config = dict(
    hidden_size=320,
    norm_place='pre',
    beta1=0.9,
    decay_shape='linear',
    batch_tokens=131072,
)
MLP neurons of a small language model. Each row is named by its layer, matrix (up: input weights) and neuron, and shows model dimensions 112-303. Each number is 128 + 32 x the weight over its row's rms, rounded and kept within 0 to 255. Numbers have three digits each.
After each neuron's rows, "fires on" lists the tokens most often at its 100 highest values on Wikipedia text that the model never trained on. A number after a token or word is its count.

L5.up1834:106079072100134164154112131107157168116136126076147100139118149148063109065157095116135132160135139136161103064117172141154172130079153158126163154091171157085097126174135131091145149108153187136157110063117134120124176147130139108109096158092183126145091113146070124126101132145125142133124137101083139195095108192133133106112134075151152129119137110139127110117067074140105104175172111159074137090060180140195127088136089084127143144123097088092138077103144164138122088178168103082124177087121145048144182138123111145144102125139138110095146133128161170195062130135088151137
fires on: "," 49, "id" 10, "ib" 7, "al" 7, " |" 6, "op" 5

L3.up1707:098204116113132118088152113123134097158071124124177127140109173161086104104149141116166199129100130198132129116141155135145143161096137125137140093142124181078082107102201150156180168110110147149111123131178147121159089148130153125131094117126081143122150094134124119133141122149094179118099143205111200156158100144154137108075137131175113124180091139094128120025195122198127102134165105101143122109078115105126110164170084190120103142177120117127134113145082102131142083120158121143174076139168150169142107102098114131155138119186105090126152159081166110093099171126158126157
fires on: "1" 46, "0" 39, " Mil" 4

L3.up1534:077102136126114065148171140138165106126144145166136143145140125108112113115099109094130145113194085156122111144148101072103140165154092180117104156156192162151156106096124154106153095138116148160155120092114173153123109146153140166142145127146130142114171100107115102133165127166102093088068059174098107133129137099178065146110147131140059123125102164160119157149128148117163133144154192109179167138132155117213135097176091143095130126202083124126152069091160098138111085162157174149145073164097091125091109170132127125141087191137112139106133146104108166126080170115143141179
fires on: "ene" 12, "ple" 12, "ore" 11, "le" 10, " development" 8

L3.up1125:120094119145088150149176135126116160187146131176121120153161154168163148124200133101137135093107109129104133155122084152131114100094153127102086111143140158134120173137085105157092135067135120137112090125127106101173110202072112140091151099110143105168125139105150146112074115136114143172058102129106109112081085110110113114145120109096128145089059168148109145058139090099129102143156143053163111127071159143112120118102150134124159118177134145104118061165158232149106151123159137120180140126112126183097147115201114112154147196186059152152134143128137109138097213090155180124
fires on: "ter" 14, "er" 9, "us" 8, "ers" 8, "ists" 7, "ne" 7

L5.up1046:133108141145056108183164055137158167137126139107159136108144166178116127028161111099155102139145117116124201148106151104166136166106117166139112120085204148135085125154127165161123113133158140197107091128062128153187122138135134096139114132149113143177118109151083098101120107112155170153115116211123107168159157106151092151054164108094095129148123130159086171030166124124134149184080154157136118062119140146174192125103120131117148154139141177121101065088195155104149179132122158099141155144155164128108109130125145135130098090151077164085108096099149124122070106148116155130
fires on: " " 31, "es" 8, "ron" 8, "ing" 6, " them" 5

L5.up851:104112102083105156079126136111062099117143130082131129128079130142117126149130184122122140138161118210121100129080151139129121145164115073125086139089122066144128056137145080133041135111175127209124160112121081164150154149136044099118145049127145131123137114103144094042076107084128111174142147128118118061098166119168140104114123112165121139103111119069126124080148136105133131122115066096186086093132072111122119109102085157176178113142196143128185122170141093136143108136183154150064118137132185135131120196145151088115109131120164175153150142159118169116143094116127189136
fires on: "0" 39, "ar" 16, "ur" 5, "ro" 4, "l" 4

L3.up146:105142125117071095056165165148069156104128107096146023133195126140157139165136136160113078138070148106132120137124133142105118115131189121134094149149143109082061113091140110163071127109192116112106068189129154169204196168088101169126128104170165101143164093134120175147123141107102128106146062104125144139073131164188177111147095155083100166123161100116088138129151152170151125162135082096130180128107135105089094137119107156121078167183144134131156129140164168134093105120096139152117129146128141147144091127133093144093129185111118119124050164068107161070166171176170081104
fires on: "ama" 16, "erm" 10, " final" 9, " states" 7, "ear" 5, "a" 5

L3.up200:120117150115101119170154114072126159129143130138143031096119144143142155074155121104146113148166117128134148147127111176144132175125143120157106098140086076130131115176156075142119158056136155204102141109111120105167100114071123158145149151191115150140148102131055148093121161109112126066143167109145161125123181118135091126027118091115062129180121117107040105129083106135168115134111122131197142081104136137128164091113072116152113159128104171103115106158152067177183161093148126144116063153141108114142127155163172105139136058129153118103135075108129123212104091129117168057
fires on: "\n" 76

L5.up1055:082129066068098085083143150068125095127136122094149088148210116111100105142092110083064113162111107187161151122139098092103107147149128150090115094081141094152128075106129112134123166103143103186148152128107164176153118186106150146177149085159165118155085147126147095085131111108125191189158138125132132073140118184127138167169125089119060180099092139088067116031155208150136186170187107113200082141092160142126111153151135142184085142163160116102156144095133116161150117159129131125099187114163165131130107174138110133135138195118153162069089107117183129118107081082099142145
fires on: "ro" 13, "ul" 10, "it" 10, "l" 10, "ar" 7, "ur" 6

L5.up944:050082101130075103191130099141197116117147120101098082148094094113104095108106072108149122124124148147124167166104146104167145152142165097121136130096188132152111169201135203188160180107139130188123042103152155128102128098173139135124125182184089105089144129123086124084133123199166124168140136140085096162093171148191103123139127104157105134148135127165076172113092117139148154141114151161165139146119107167153111110158113092140135090116145137110106116153161148113137127167096123093157180130087198099131134115117119103179126089117080113182132079185133118153079137124120151101
fires on: " |" 18, "," 17, " was" 9, "yl" 5, "ium" 5, "in" 5

L3.up1237:060136134127130121119166118144134150145077123176143145110149096150174131116112099160140160124124110122179151084146090162152143109134142181136157151117205134153110101147113176111076101023193097087098200171138131124150118158142118130120055134136115167077183115128145171114123151131140140155135090133116127116154136059100147133087114163121128089110078152134101179102121174104109042091114146144161153156088129146127130117143097132156133093148192168102086078121172122205096127121159151102160080180121067160157154112182088093124109111189096123074102150137126175056099117128125119114
fires on: "1" 30, "0" 25, "ry" 10, "ious" 7

L3.up747:154151130133206124128189115127083105184098087180170127179163174145068112102166104122108171162154106063193119064105096117172097082138157151100162181168134173147136184111211167115144181100153154143133136103148114132106165158112134116099101110087113136146096111141098200160171111121139161194088110120102187151196162122124143178118143155125118110149090197145153192102126179125117047073161136130165127122087132141222122185151162104108135100100066142167126101134113077147057114109136162140122144187155159164140128074122130104132148086136074117150118102109106179118085134101139210163
fires on: "1" 33, "0" 19, " September" 19, " June" 11

L3.up1817:059122133080096131112164165064116159196124115116196145139131147165145098145195103099158135071122134112105150107068149067117152116123131131120126121085152151148100098070154156162111106158119113163150122138128126139162133166147192107096167121181097139126119106141088101120129114119134195150114129135059102090085127100129147092126134114117141147116120217141070152094135114153192107069154170121156165084092152148092158097140119177115106134175138152104124115099165161129129147138154128055146156140135156124054142064154098128138082141137115167180154130097129137118095128062143154086
fires on: "ers" 25, "ies" 15, "ists" 10, "s" 8, "ities" 7, "ources" 5